Part of a small language model's weights: 6 heads of 64 (1 for keys and values), RMSNorm before each block.
MLP neurons of a small language model. Each row is named by its layer, matrix (up: input weights; down: output weights) and neuron, and shows model dimensions 341-511. Each number is 128 + 32 x the weight over its row's rms, rounded and kept within 0 to 255. Numbers have three digits each.
A block is one neuron, or neurons of one layer that tend to fire together. After each block is what it responds to, as a language model described it from the Wikipedia text at the highest values.

L4.up270:115138108177086115160120194098148136150100091113133135090122106095151111097099192108132105084121161060108130116103119107157104084113111146127126112125131144201127127112164152129127137111166155151122133112178113118161148137138118131198156099164145179147178132141134141160157153075128124115130121113152155117154150102128138126129148151103134080117148160113127112182153111086119085141158184099094126111151228138170154037117140148079122136074108164113088110069127145076127153145194155098101101149073089148131140156071
L4.down270:121100164122120133117149092124109120152146146166155110126097126101155174123081094108129143162130100146127135135121162097098153127066187121126109194136138150124130116141137108197152135145131115121137180077111153097124083106160079102088170138131163096104117091103091156164153135082131111130139113188102124133141099089082126159149154075107137182188163173147085167144180122111090148121134143162191122145151050097090123129183120097165138134128148060156138146166093164173142140090083133086093169143146102036134128144126
Before an expected number

L4.up160:096112126145140129148092114191083119102134113140116105081150144169176113129197111157115136072143126128117155098143097158133184037092069110099117120117212161129121110112124130134145119088094137129161105141124084071114084119095142148105184125124169122128111132072215073091072166101175132104140167108143092152105083133128119093096168116102143101129091085165155140099168147109132149128148091143130121177143107204153156146113091109091140117121095134120167192137103132111069115149084145096098133121101090104111114145141
L4.down160:067165117181136083126133115142142111155153103074145125086176144116149091133118122095138163182135119122129117130126142127088148129114086073138103143133140114158150155071156116115089134119162073168110105133129140089097154142101135149146127139096121144086106139144158109078186173197121123041102134149166140143128134133173133147128119122103089108108130125124084164161121199167083153121136119158111171091095116164099175110101099175121137076096139099085150111095094120105109153171167107074092117150084082145122198050170
Next-clause start words

L8.up492:155119150098100071127170111143080128077149090158088100083167092147121104140124224133144117108189102068098104085092121135177105110143109121100113084145153161111139134090110164177059133094097077150121137116153151094151122159110061078143144183128151082187164116149156152111133151163122170070130135117102136139169128098075148070087135064114118096189159054093160064119166138111075084151148165131084118124129141188099080127163143133127194105162110145158134158130077142123154160154132129175083124211169117147059122132127
L8.down492:110180140086076150136149162102098082140124104177123116139086141134138105110130097178088169130077137137111098100102064136125107108145136135162162127138169116127076082203147118151179144111142217090141130088167102116121128150077076104157123151125092115214081113162083078121085090065160119114092112131122128110147088155139124124103165142123091125087141134070139101120088132102123087140198145138048176085128173144108140134109120083131150096115120090188131117111154165108105059182147133146194127144131153148117083105096
L8.up761:084159113085122135134138164166138145127150144117172136048147187149083192132127190158126093130134153074138078114145120057116125137095161167116144142125103164119122194114131141125132125184148114120147099090100185149087132165164126054107165153136100120182109144147115094091077153142132134099155141109115122149127093081097076168095120014149079112149128090064088074122133093168145140097110114127115124138176127103086125114153165144110083085135154084142121031118105143154122115156093147185090077174166154055120110162086
L8.down761:122149147136123127152161149158167237102132138133114120147093162148082107143113129085060142110191124161141139125128129186142159117112074115109109080039137133127162091128128080107072123122116109139076152168189118139174111145117113128096122096144067176142084124101148145185136162133156103136109109145113116135172077139114180182110125171090140127127109154114151137170125128104127107131155155078120166134092096148136178117170142111148115118135103133132127091121141104083109069116174117143145134058105151124138134065129
L8.up803:170129095108127144136125187124145096124156148197121159120101133100153086036149100076101131160111096145145114137094137131140129108145082143183213156088126123117086158125129126155174142173092124161181119137105179168121195142149116108120125150108134147122150097099173146170149148130148145095081198113123118144167118047142135188064119130116095170180124102138114163140151150105105094139144172193151136150101093122076135114177142100147103113104123101116097043061101095148150156107161112134106129115154123088113113145134
L8.down803:178107099167132170161188108145097218152184137138143154127164134113127089141096108187154150132119163157124124114063115064104142182123182079129085099153119122115118090143093102165162126149201191094127167112167180166136104186121135133152115082111135081118104165142169148155078088145119086104115118108125128129176088100125162125158141162082169102141107151076120126120136139085132108119116145098145093097120151205188163118095144120093126139113114110111054156112124130120132116162134093120162129105079150129103158008151
L8.up1955:101126121091149083183169162142107108117139124159179132112168164130150091135085195089154035120094189105114166132104094161098109116120126141129143067094102117057090209119119149089154123138129163136116161106136166166162143124142166119159126125112142124158172127180126142103139137152160142106161124197125102176142027073104090179143101093166163140166170141102060115136119123135111107125075123147074125115165173142120147121146178106115106137189149121147123068061063166127114130163145136135105077149177183102183108170111
L8.down1955:162125183114134154182136129134147168124170119168128155142165204093156136141133110085121177143119085164150164134117136143139045134125132196122131110078073139088130087098180137155075115152093130157129135156068096121149096124156116167073129135122097140165132177093163135123061127170156123103136143157092077110172021126128125142077122126153145147121162117080108147051181140115127080085129135128117134105104141164111120104209200156117111122145154187195101137110153126118076132166105140133103150086154085134138212086155
Wikipedia section-heading words

L9.up632:102132141160170127147152136120159106099164111096121138087128152110176099103133118134092117121139054117135086115100166148066161125082144119104133085134198126134174097151111131115114096102162168154099084048153137071120094116160132120130144172157109158139166163155134161124137131114170052172191108108140208218104101159103129139113151095122098125100133109188125129098127064103133082172158114135109117132107101128139113195147119134110188108109114097114141084142137139123077130138143158134099155125126089118096084183116
L9.down632:111102131106083182169162080154159128201093161127134131166153130152096112127202117150076133100161098130115171064156181183221105111097123114115107079088124144148155095178117160126131129101115158125105136163133100101101080144133089151114166080157111152148154085120126107136117156113178137174082101157090134137172092134122156183124109082124121164126122088206130199142086115092131124166136090091139126149127096164118119170215141142167116135098122042072111110107106117105037161111208101139109160123144108140120127117147
L9.up1199:109124173184116178145137158135126143067168150159106140145105125187168104121128105103127097139093100106110107178122121131159130098151110100152096181124132140193098108137140076075114117089145139147101155104114148126114170148135146148131128196162114194110178098098175106068143102187087090106122123162136103183114168188110091186107124152069176129104175133138097094110081159106140084086167129144110124139120127108192078084101116143121151177159124164159147160141117088115118119099149171115118146177152157087128113190052
L9.down1199:064159087052100118116122138130158213045126136149151115127090091150138123105106135149142161194084149128142119151083114138196214139144118117134140197104149062116186118140176105089101116100155145187160170096109124190131073104104167186149122120121186050107125076122078133127086091128124158119190077080154084138137094166115163140148131114128176157155155108119050139084159131139143148099113074163100098157155152096146152088137126152099075132115134147147147124121164121148139144147090103130117149109132102126143091068149
L9.up1471:155139159120151116105153140152059133145124175136220132169135111123101135115124095107157185102077134070163116132075145145098145167172117123155123092175177097176113145079132159080114089134125149128111100143160087133157143129136121118119145125109110174105221117198163152120132095116128087135106077181169139126103118142114063135177060092123112127071152118157099136106147146132141092127163123093077117166085093159138173029152154193085122133092154083116118160128105095136125119182093134087123142128115138127177113175070
L9.down1471:118118146149160145134168126113155146096146139156120110109049067141151091180155163110133131138134142146137142116097135177168186204179087095142126102120137068158148156154092109103084118039120137134166139140081165140074199121105147150133175158141112145094128120130138100128138147109073128096116164172181131091104103112170133151148171090090132161110096185079142128137096100104161163114135141151135120171138049085119080103121112123068078214132106128145144098118123072192102169108133117121174152150121148123123123140131
L9.up1658:183131121098130114172114156112132107066128152189163181136162101147107130116108121173161149126071108132184123167116114106107189123085140137164127103118112135153167115194137092114216138087066174100109101096119109138170197134115135183138140152126123167175148164120133168070185136112096062087142159121113090104178110162100139108131056160106107129131154120136198170129131174162117109084174133082108143144129146167130132152145127137112096148147124169101149131129110154079176116132144146071115092145125179087096082168085
L9.down1658:139132116083130147159105223181123180159129148092127123187172126221168183146095154142093115124146184099107125170122108116115178167068135175112112119119125091113122175129161084118169105147139130082112114116211149051151134141111174127085133155157158119067128144101108183121123128106093094099058122170209093144152107155084076174142140089119090188115140113177075119131150102129155201122151099099126125126109138117101114112103090095177147141061127066134116203158065166140144129069177143145131124082097128136130159148077
Digits inside numeric strings

L9.up966:138162147128093140142145159110161112168128114185113105101161143133171167155083159159148144100085099073121116133070141186153154094092119110134100172160134141089126130157134129129101109108178149114102094105152128148168130051150138087128169124095115109173113183136122158085191097140161162091193164100154095181112190138039174137063132109148145146094095118153160099128135098122067134149159139161069116149088145219054189127157156158108154149153171156157133094141113112123120122099162135132131176171121125050113114139084
L9.down966:093135097166116096150205105133087171144157146110150119115056136088109116132087071104145147100146108185122168176180101127103135169173084163164121137060172179105138133140109116159089138120103110157137158145097159170111162080177122213113110097165140199117111210061188135135128147148098138170110166133107086107106099100203153135157152127158099122167143137142150124145116119092125100127152113109102178156146117114180112145155102066130138115172100103130133147082206098149187120163095130140118128153162176106145151063113
L9.up1554:149180144126113084103109097159115101098134064132151195153144082108105107114136159126095074169144094115158113157096116126096136134125099200127120141140133128154134127175145117136117132108126162123114152109175081139143080084137163103125172147092120136153134102050072178108126151145143214093180134140155068111125125141111124067074070122156047130115150058144130099088145167153117176144131112216062109179101125142067110019087178079110102128171176105144090147162094073124168154108144157145128156166127132122120087158130
L9.down1554:072119174141115144148173108123133255099122096145110091104092174130118092087086094114142126091114135067146099142095083139180098115136128166104192117105092120133136151063125146189070165142116114098109123158145095119153110188110184142079159093104178105125161186121076125111145119193112121082117099110073170164118121102116087108142159115113095155122104115161168122066115169097107130141106086148160111146126102166120147116179134134127091136122150092117168132112096140148151112166113137146086163134167128097103174150155
L9.up1557:180104127103170121177106117131113107109125123086116172088179143175172120112124143112138073125151088124112104115108104137192153145142094086125070115067152139130126137154170126132121137089160144146109152089169132148143181127106154166161112156107098095162148144103178180112146101113062142112133116095129114134120114115103134129063152076142130160161093164105152108134155095097095133134119154155143088155135097156093121098155162052076159044197072160130066093110085137151087125165149095104095094163148166180116093127130
L9.down1557:080172123099131100180135114140169143149142145087116110124137139152152097147145150190094147119117126115117167120108113196103121105072137125144119160150137132174132116090141133119101143169127152131147115136113167185118193105174171111131155190077089174148087174150137171190108068233146153096101113117077172129118187138108188141154205178133135106105114187157156087186118170165158040098160100100116107090118093131108129131138157115126155135123146109099123100180171149138167126069115142129041128169094124105126129056066
L9.up2031:128096143137149133120143118200114093157180124119121065118118120137155111117143170120120108103125095102096173047100110140162115136127084076115140112128137163077129075129040152111145161118144144166156139121124145119119176127111085123159191099099157177100111142137138101131120134092162122129117170174123158148158110148177092147140191133137129081157140100191098153145133107111074138159173142179116137140130153142060181113150106064074164061181146158074103074083084097119098084121107133135148143135151100088065138129144
L9.down2031:114128155137137137113154117175116255131158123128087155131167181207183086139149098093067074118104138085183138167123184109090146168159145161075119103114133099102090142115120162098091075122142141180136113138120104133123144091093121150133096198144132125125094147151146070131096160063110140143113153144106124162138117120144178104144091099167107180086107152127108107142125107161100088137092126081122091143086122105141150152136177133192143104100132190131159079164188185147083142107177068068167163171104188065125215000140
Wikipedia section-heading words

L9.up795:145170159111123101154121147161103097128194116039109112086174141126189144156139122134090130103201141105145118150108128146100128140068099083099125087114151134097120160175114154107112134139089160079152127096144086127154111188139137084091140093085136157180167152145142172126118072179132156133209150162103094165089139091108062085128088137135100146076149100103111174123160158161161116125163112095107127134105121133134119100097143192165119184135112099138098141178124085125099167144101167129189146152137153098154046176108
L9.down795:196123087068096053127128138165148157074121140189137111170145116125043119103153158133110126102121107159109137107138142130153116149127162154144082153154123160084151155103095116089123103103124120129195138113136120101067123116138128197084100117141129092114118115099094154157163118068141077095080156137110181106107119148079108150135148124125123104205123146141157140134076101198145128160137183190106130092157133103128144089067122026151130068116138162138078083102147156132112079139114112137126073098140086136124056146102
L9.up1459:160107164098134098139088134134088109162149186161074132150187154127104142122169145109136082198144127117165057133095090095117199142132038134096184145102131112058131181122126134123084194097103151106110132154141099098162120105128097164167097063158148144094176145159167106102091074102098144130146177084072125140079168107105057069094162112159157125119081066087089101087158110184141127121119143145118161108156107109163155157153145126130159122183161115135105087173100104092102142166159111124125140110127077123132108165102
L9.down1459:143097154064134089108174164114107121155138110098137155114142145095188198184100115191097122161143150052066134139065166134146122157082128095119127141167152109102172154132144104134060139096171091151037125093146116129139133138133111102141168145162132198116158158159113162175104160172095121073151067097118143144113215102165213057127130075089148149116100084188145146134117062126222141179091180091117116133108156111156155164177171156123143131139124091136062143157117067118120181120142168112132130129054140156176107160101
L9.up1730:160126157106146163157129111186084106113179172128093138093150148154147170141134120133147089136185142080153082118086076149108156126128040164158115120084121075146140148147129142096090150138107131123109088094171120098189118105108110107140092068090137128203160114168104098112061148086180181112175208132034108191042165119128075121100042127142133143091151106081146135137172161112160177109112163120149118103118074110109115139154177125144163144180138062194084114120127112083074167143077169186131116168136122106153120144130
L9.down1730:110123112108100227153114156126144087105047144060130153066109191162193153124173124171118167188112159116096124119155163114135095124136181124141178116110128147169096140100105084149157119103111097095156088129133072150090063102091136055046119162140115100083104129139125106139142144172128071081117104142129126112170124152116145070195178113148127129083078151128125113154119113141182134141128118105172138099123162147131121146162127172145119209130123057142141111132129135151116120167121085159115128157103125163152182216124
L9.up1934:176116151148157148137150140149054123110146093092122110111090120097142095114126110136111107163173127087171153139121146103075149174100049097125142082165121107110127159172121141091152126114096173133114106132174126122099119160151065115154171142130121094179137143167117122116086115153099119143132156175074114142075107176132127113124070121113062126145167068144116108152081143114137157127192181169130085138092028103110108135199158105129134112097081087119097142181154140099077144147123180144125115096049132135077115181123
L9.down1934:180137124144095146175168159140162130165125215084097106119095096138161160152068124107138116213125140093123133120098054118169114171102127136101133091108145111123153146152180159121123098170158145104126130155127105152110178092086143106123085115143150100085080188158062131139114078094112142075173112102109108095167096078173149141111118152116114135036080078112143130093118087088222094092141121149151174137160153166212106139155132157061127123115161105121166174122101150114159067080147102141076150134116197142126093184075
Start of unfamiliar names

L4.up495:130119118136111100129120095182159136131154132099087167107177162107122113134135110125148088147167130083182083161069097051164103174138071139161092084142128168070139182157108117116087179179126149063144140134160149104124139146135123027089167177162112131142173169162092109084191136101176130116184134117121085134103130088073102141084110095116119142113119125134109135111167118149167146142131128113144074141119137090155106154158148129141121143115164160174149111149106084099127151218138145144148108119094138145120119163077
L4.down495:188099152097101064152100114099123134120156154086164141206098050158131126182143122157101131148175127112185110156171146084140119095128152128116176130136173146122137058177137075112132130104104115098133101087117098158075103115128082136121063121136115093081069085125124143156079149109131142098100124121167153123120090100120122150146113139136128128167130081155123123137136102145150162191134120119114075119095117134159124151145071134162144116169118052105107118093087104147147089133163109111129122032121132056092054174110
Start of proper names

L4.up2032:135122136118105158200125134133167131110113140147110045130146140174115119073096165142111162121154075054136069097110104175171117097093118119142082082111104131182137183117108138096078110120137111126141118186180157126075177107099079085122106149115102114137146161100117161168068128131147186081097164156150111172129094104081134127079134145095128113153110124213108094146147114133100134137083177187122126131141146111166091100172094122124083089213116159078123137125061137164129146200176090189122100113186108115107127160101
L4.down2032:149139096102162075070123084071124088163152157104143105076095080148133064136117136133150187117091138127099110139108029172139110154109098148146153146086101127193085160061094190089077069088098114096182098127138191105096176125131170081175166143092154112063114134128106095113157174158105176110153181181118158136157081093134179179131118101104102158159144148115083090191081125087111117201106189133113168084124056155113097129138110071099102040131176169110114125128083170153126103063190158092119104105125046132178116144137
Headings and year ranges

L9.up285:117073147140115166146120106168084097155144134077116068095127187156092096116126114143129158086125128108144155147142118124097150195131090158104189172135105130105080140104138180123142124123135118123116121074111140077189163099168103122148121135051219118089106126126120100095196118176082141136129132137079128100098112109112085098121112128107161072147120135107161162108157158140124121181134149100151142092143146130071138113157135067143174104138142102207150066143077135089074110194110138159163187184113159108135097142152
L9.down285:149154150083101127186184132084133117085180121103104100122104141083115091160136081077163189126128137109102148097104143162122114104074132126166159115140160156130093131084171178105113084079161164165126102122147164159163085109090175119130158119092160154086097125138155149146142130096110115122179035097097129156113140126054138101113090095136063119125149142087158147113154105112119146116177124105124117150089188125136120125127065161138121113176121102114183114133159139071091109105125071107125149137139130113128202095102
L9.up576:105063111187135154092089135148104114179131138156077124072073174110164076097096157136132131072152101134132103116165123164129113131113062096079128112121159154125107127098205139066158116131114143147130108065092142109211150141127133132223094189097146190166172102161137097170133076090072152120114109175116126217163095145113131126080101136131084118159123124086101142091136131122114103069121143141084117164110096164141136053097143117118118105148167166166159056125102114099106101177148114180106143144170135138118109141103
L9.down576:158085162166062077109166133150130148095147175126154147122132097106130161181150189107075072139160138106137136158160135114147109156130131079132148174069151136124099138139151129127136122153078190144119107102116153144115211126122137147126214125064126088094137163196151168126142132160122132144232158145123138128153184108107134104113109143162069110142131175167116171130139110118124098166097180091140100126146120131131130127182147168088135147136174174073167111125141070167169116153155142094151110143115183059153132135185
L9.up1306:106098129144102166095099137155135093113179077105121145092125158148144107138140171141108133146175120108119134172156138210102172096109108131084162141094135150074129148150089157116154124148156128154149137136145102034136180135160162102162158146102162139069166182093153168096108097164146135131129181136119129111085152146103142174140159206129126154186150046081149152122114164140098079144136143176145124152129139176139137158165118050084128126126116106109110120102095133144106123146081105083148105182131141090136138112127
L9.down1306:178125189197150145172075108167117231151144144114117091113060139093134155164090107095143163136108154160147036107064134122138097155131171131142144177184117120150132146064096128114132116108109161128114172174115091083137130155162132169105143120091164133137127157068071122146173094137078128110165105122094132126090153118071108079098165145110134078140158115104095133035175138121145139144133148157156129106157112086109079120120102162129198183066082124162149131157113149090113117138123155240135109154179149110090179000108
L9.up1553:108079135157135105085089191143067100053105069137154099116137153105139060081181101140113119115175081074134123127124061160163110146067106135035121135093133179085139130133140159156117105134123159118138120069124135051147097106157105127180124135062131144137074121167082110057097137093053105131172111140127106167105117113119118103136081139128086153143157130115096132143160110099078101170133189117137132150142130131133185152112116121141118125145092173105147101119067119075021119201164064136155152161084166122124086168140
L9.down1553:136109091128123110104115105104143097125167089142133090144136203111098091127100138104110144092128093050165131193100070096118103084114147112139151134111144086076150154191178108094174181187127118105109158068113166097088111121130105100137155082109142145140078147100091122124140137127117137135144093170084126085142112136119106165079058138127139168078103101146141127082095030170176130128173128208112129183101113144121152128181106107127158083145146123111141163104156096143121106126089130157098110071136185144121151130149
Biographical career clause starts

L8.up691:125090082128146091125082123118082141064053080061079106194157133165138142134095129151124137121145134146148130109136085090156155098096094134101057016101126136106141183135159145089158145129127148145119126166160134131109138106068131156130194163108161142143121126120122149100000127148126150161102131089121124103114129164084122123167138095115142096126162124157129128084085150088136131130144091097114124113118128095157117130145062124120122088121149139116180139170085103151050176121157127131164130107114137192132121144112
L8.down691:134146143114138097181172082094088097159059172196106226102116128198084140129168129191109157145127160117166114143165087121074119119135099118139139152111206153092134165142105147154104113172051133145112160139156111092076174184095121148115136133130130133080101094113129162121098096056112128060114124077085090092120128113119136136117087126134147175110123157106173138155106108115092107100130157125171165175122159128161085046140121103101118112117137214165127145138155124086184104095091170120145123175123097113124162159157
L8.up942:134108117073161135115134103161169119175124087146126112106145129186163129106058149119160136140107107074227150105154192085079166097132119121134063170169163138078120133122115126160094128160164168129134147100164143161171146163155126155133129131172113086087087135119138091033143127132115092158117128125151145104154126113121143102189081119051126124109144177121110121126150144087175090144174119126149189118149105138104144132124094134135164054143115126096126121104102139085089134110108149126119126128162110111081093166114
L8.down942:137158201135095133080124062110111125133133156116124162150162132167142162060075132143108076137118072045116203151106205096032106127121166142184099125069153162125067124202097141166138120141075082127160145074159094133159103110133127147134163134124150097114166076143177094110188131120094140115125109165160148094117154145157152143078092183132147086084138136133181117086157148126119071091157115165104141111096174126128142098190185141174146161122169151173128168082134106112159112095150099157163147144156154113096194117098
L8.up1629:089116128106129153141118103120117116188186074129185160120106103116098116088095203111109121144134104105145117131100112088140187142076109076193149104080119124181112082169135173116121140114111129120146135092128119099120188147184154155174167128123117153152127190123151108086174153080131145111113135072185166133097197135093069140077141105106116134142173072173126169128164138130139111093126104175193121124110176159119039136155153082095113092102127091160107097140124088122168110123177063087108134163105139075119114178053
L8.down1629:122117187088169121129110060110096255133208096121140116129094117121144132120144126115129132103120115155136124105141105142110156107154095114171148187135093109154126092127157099127076055120180134105137134119141137143134187125154165139167152136132190156122111147085131155122107108122088128121133070068122103112131120173129143153118156108120109146151133090092168140098110117147177138143135133114111119125143190133127024165178144105142061118106049130098129168104128127131152105094127130117110116135107127141128159064096
L8.up1822:183120117143116139113225182174084099141147093198148102106154143199112105075124128146156165136109127120139102078107152077131136202159132132058123084163203138152145126110136106089169132140115139142135165131092119159136134081127072088090115082132123059157137149118126137151145090136170097150122110123149107118159143186106121155102118152154089160160124097131095140101148133152133088205136085162160150054145140142158140121072141133085095095106116126092149173160128065130091093140124099136107106123121121126064155156100
L8.down1822:073152125115070162107033050100122105149160243096098104171052117106171154044122146117137089104149112124093142176137148148167097165153124118185118171145109088145147147122115070164163179108115187126157078142100112119156243099111159133142129087111108136062105099125051145134105174104114127089111205129110075162098093099164129155129138103086124102149092105098124117115122145104102141141156142120098067186189112136101111094119093139234100148106095128138098106087128108144085114128087093131158154135095141182149139165107
Structured-data delimiters

L8.up48:103088091113147092178103162093114097114135165121161142083157144161186118135075111080158150160180064129215157034065119148154199110113125099115052128142143117136191131144076201157074127110119144139078132134160105108068180134119107122154128100142114147154173144113168103154096118114109194177166216144135119153085156126083105096112096100091094183104178133087167108144118118114157115141160141164118145147106111127152148114057156120086112104114134106123104110070068146153086165148104182168172141139154172083082082183084
L8.down48:147122158126157141101192137128107075105120155117137125166160181083162055144169095164080114150145124141104162175141126088129138170093125153175153101159149116152150085134142170109122147132118166148101092117131141161103081170076118140139143146157141107119102102141092114171146171201074121138112188064156116158092144158130128156107117133172127062096140108106136088127123099145163136125143126064154043137133133135116218130201138159123134135135097100129108090134106156092122132102092186184120097133130111084115098186070
L8.up1154:121103117102162127147153150109107085101116159118185111125162167131178101097080101138158090086132105123170063141131130189087155108099127094118156084164140167051107166104129175112112138142019112066119065116113070083094132135162113121114122128103080166118162114195146122117198103171146133125160101154160062095095097136107115081108106185128087104071123095070108110110145122166148136148125117099100128103115075125089143141109167156122152079102105089088076109141129159116130099144139104167093134124127069076139106235117
L8.down1154:128168142183092094092155153156126132111168159153113146110109127137106162120179144144102108157121129142139128092142127115064143163139094135141114162114113146104080106118141054140123124185182139135118125140181188141173133128131170122130105138181166087130042104081123083154105101167094095157155197140135210078172118071144131119178150066122098108180160181090110155176125115087081102133109190139153137186104206158137106214103098127123104132159112147196199092099111096119128162172127124084141099144133157154134148074164
L8.up1832:169091097104136130156124090160048091199220176128115090120152135094128137101110110155198092141116108139203150081110095143130202176099081131081010127092145077124137121154095212129128164115113119113123114155178061129157138125128063171155134090136122138108119146116148069107077097062117145138157147094080113186144177144095103097141133119126166102131127142072137057088161072117145134125174117160132072123118125124113129121107195082103124113091155120147037108095105139124091198165108161126116158106133165115169099162076
L8.down1832:157166120100118150080173205117101117147119107125122144107177182084158155160158093143049164135132137139163070184139119097100144145100218161075111054151101120105147062119145134121107145099144111143131111084097087154131077136103130097113120094125158120062178138155084109117165138168119156124180110114136125140156144111118173105085078157111095140104110124113124104135129094122194138149096120127157063166117098175113182108163088126110167137130091072137190137101134116144176094137113164157115078136155102104155140231107
L8.up1930:139127070089166150148168085118116089120163141132146135137116169099165118085179150133157071187128095114179095143066094181107124189086086102055182109114114109096134144108152133125122165111104119116130160139153065136146102097149089118127173071172084130091096097163084116131078136115118104078130115059084141151043118130095136098064143101138114144145070113060168131102138179179165183165131147178162157059155138116102158140148148141106159108082159120170127079146128168125106135080168181124157166132077114122150065181103
L8.down1930:110171106134145126171116133188151140124095157095130135103136115136165111136117130170142114132103087139119090099137183177101127127136091163113164090143162137165041073058126065115198087116109100123193129126172078138109122160112180095114157182177153084133087182071125104117128122151085194195145223084189177125186112073129086161126109186122072095173118130139106160089149161165131178135154148153134113104164132159111076110174163171168153112135141132135114126138163148174104075160105137122103133123128154154184141114205
Word-initial fragments, foreign names

L8.up90:089115126152130158095176148186113075130136097153175093106056164172148163127146200126107198134118110100103168144130091080113120174152137148196151108114137138103074146141127157138107144205075174064061089133150142174109103088136166171114155121153147152111131179137137167102129127109104078138241108146115135190101140105090158167160125132109098083090119079089170091106080125138133080149205084177106119134116106151160161063116086112101137082154046112135117106152129111055082170155135182171143110130068101099100101162131
L8.down90:175107192087145126116180133151168031220116136102162112138041140118118161114140143151107109142132132160150185136078100153124152117056116152147145115103130175146107135106129133087096155123130099129127108131146138158143106145135118123140144108187076114140127079130122126144144123059129132122167109190172106141127000098129171118155140110140128121080167107103107166093150082140211191099098093147112139089146161134133109103112201133102142123182086175113176101136154179108065147087079142114129144096128147143149076136129
L8.up884:129112118130160179076120133146130077102161136154162086164146189123095109105152083176152114085164111127167116142085075147075170141136093162145151147171192201158082099073098177177166164176104153126131065099109104090114127167146103137145132066129081094141139139105102072192148105128123088144142086104136076141153101082137139113129204118118101160107158152053181095157105135121117100118108087202128127142082128135159150119146144111105113149168029190129160100121104099095128077100117140159132143123080142077075095189127
L8.down884:110123142156116127097124140129155107121118075158122084107134141176090142137152118159101182096060162148116142127123139103070095156133087118142153116204163146113135135108086084143096181182134147129129121205100085229138196164115128104105104096101135160120119185136121098133146136145150210111177118114171160151171175133142127130129132140068121100071170167116136068162189140078116125096117130164125086146073135135168090115114120116101066134165089159131187103138116119104167101139185117107142178125126123165128062061186
L8.up1246:067136131096088092137099081205086094162163162123124093116136126132143101073138159162073111103187155163145027112127110126138119194154088131145168109135106209070058098096148184119107205143114158195189104100105169084115134121172093110114060086095146156071158128138142121127128183190110111152170158107123122110153158115140109114118150122101153078094161155117149186088159106178137146159126132103185161125137125097101075135108130124160120138119132189117164057115129133074125119169127082147145106193136140133161130136155
L8.down1246:165101107153084164158108143030213204119080060110138147101138152164150143210148116111140180145120101089117204130100109116134177103093194113114092136092117110154171141149118046074158087189138091077094144173128075100111085114078172133127184112169131146123152132164119093079126120096155073106107130184148117170117117172113146096156079109158096157176075091174114130174125153075093163152111139158088117068133160068118164114134090183121153110138116134148100169142076123157159158093164171117130140098121150110149125152107
L8.up1970:111136113135099167130114182185080111118140141121149060151114163113132112120148156137150134129154088181155093107137147198131190137115072145092110155145163159104086123114126152147181119138104089140142112104143117083095136131160096155105140087056130200094057109198124133136087125164107107110152150175089141158152141122090123160109121113106081151083132104096128117139077130118115136151117160111135150139140133122133118117032134067110192129185120158148152067107089125126132100135095128143134118107051130136154122155111
L8.down1970:047103086168119151193124131106124084138142071115091125127151119101148113144181095130176129166146144113122097191119168119112159108126154129110103101145126120138124127118130165100066222132108125141121090107132106113141089147130124178119120177069106171138060123149103164087107158134159158126125125193161129149110043117170154126109114160183058128101100100107146077078132132080143106134155147161102115104115138153130121164160133170097144191113104145108117107155142107119132113160107170153067146153082067119142124097132
Biography career predicates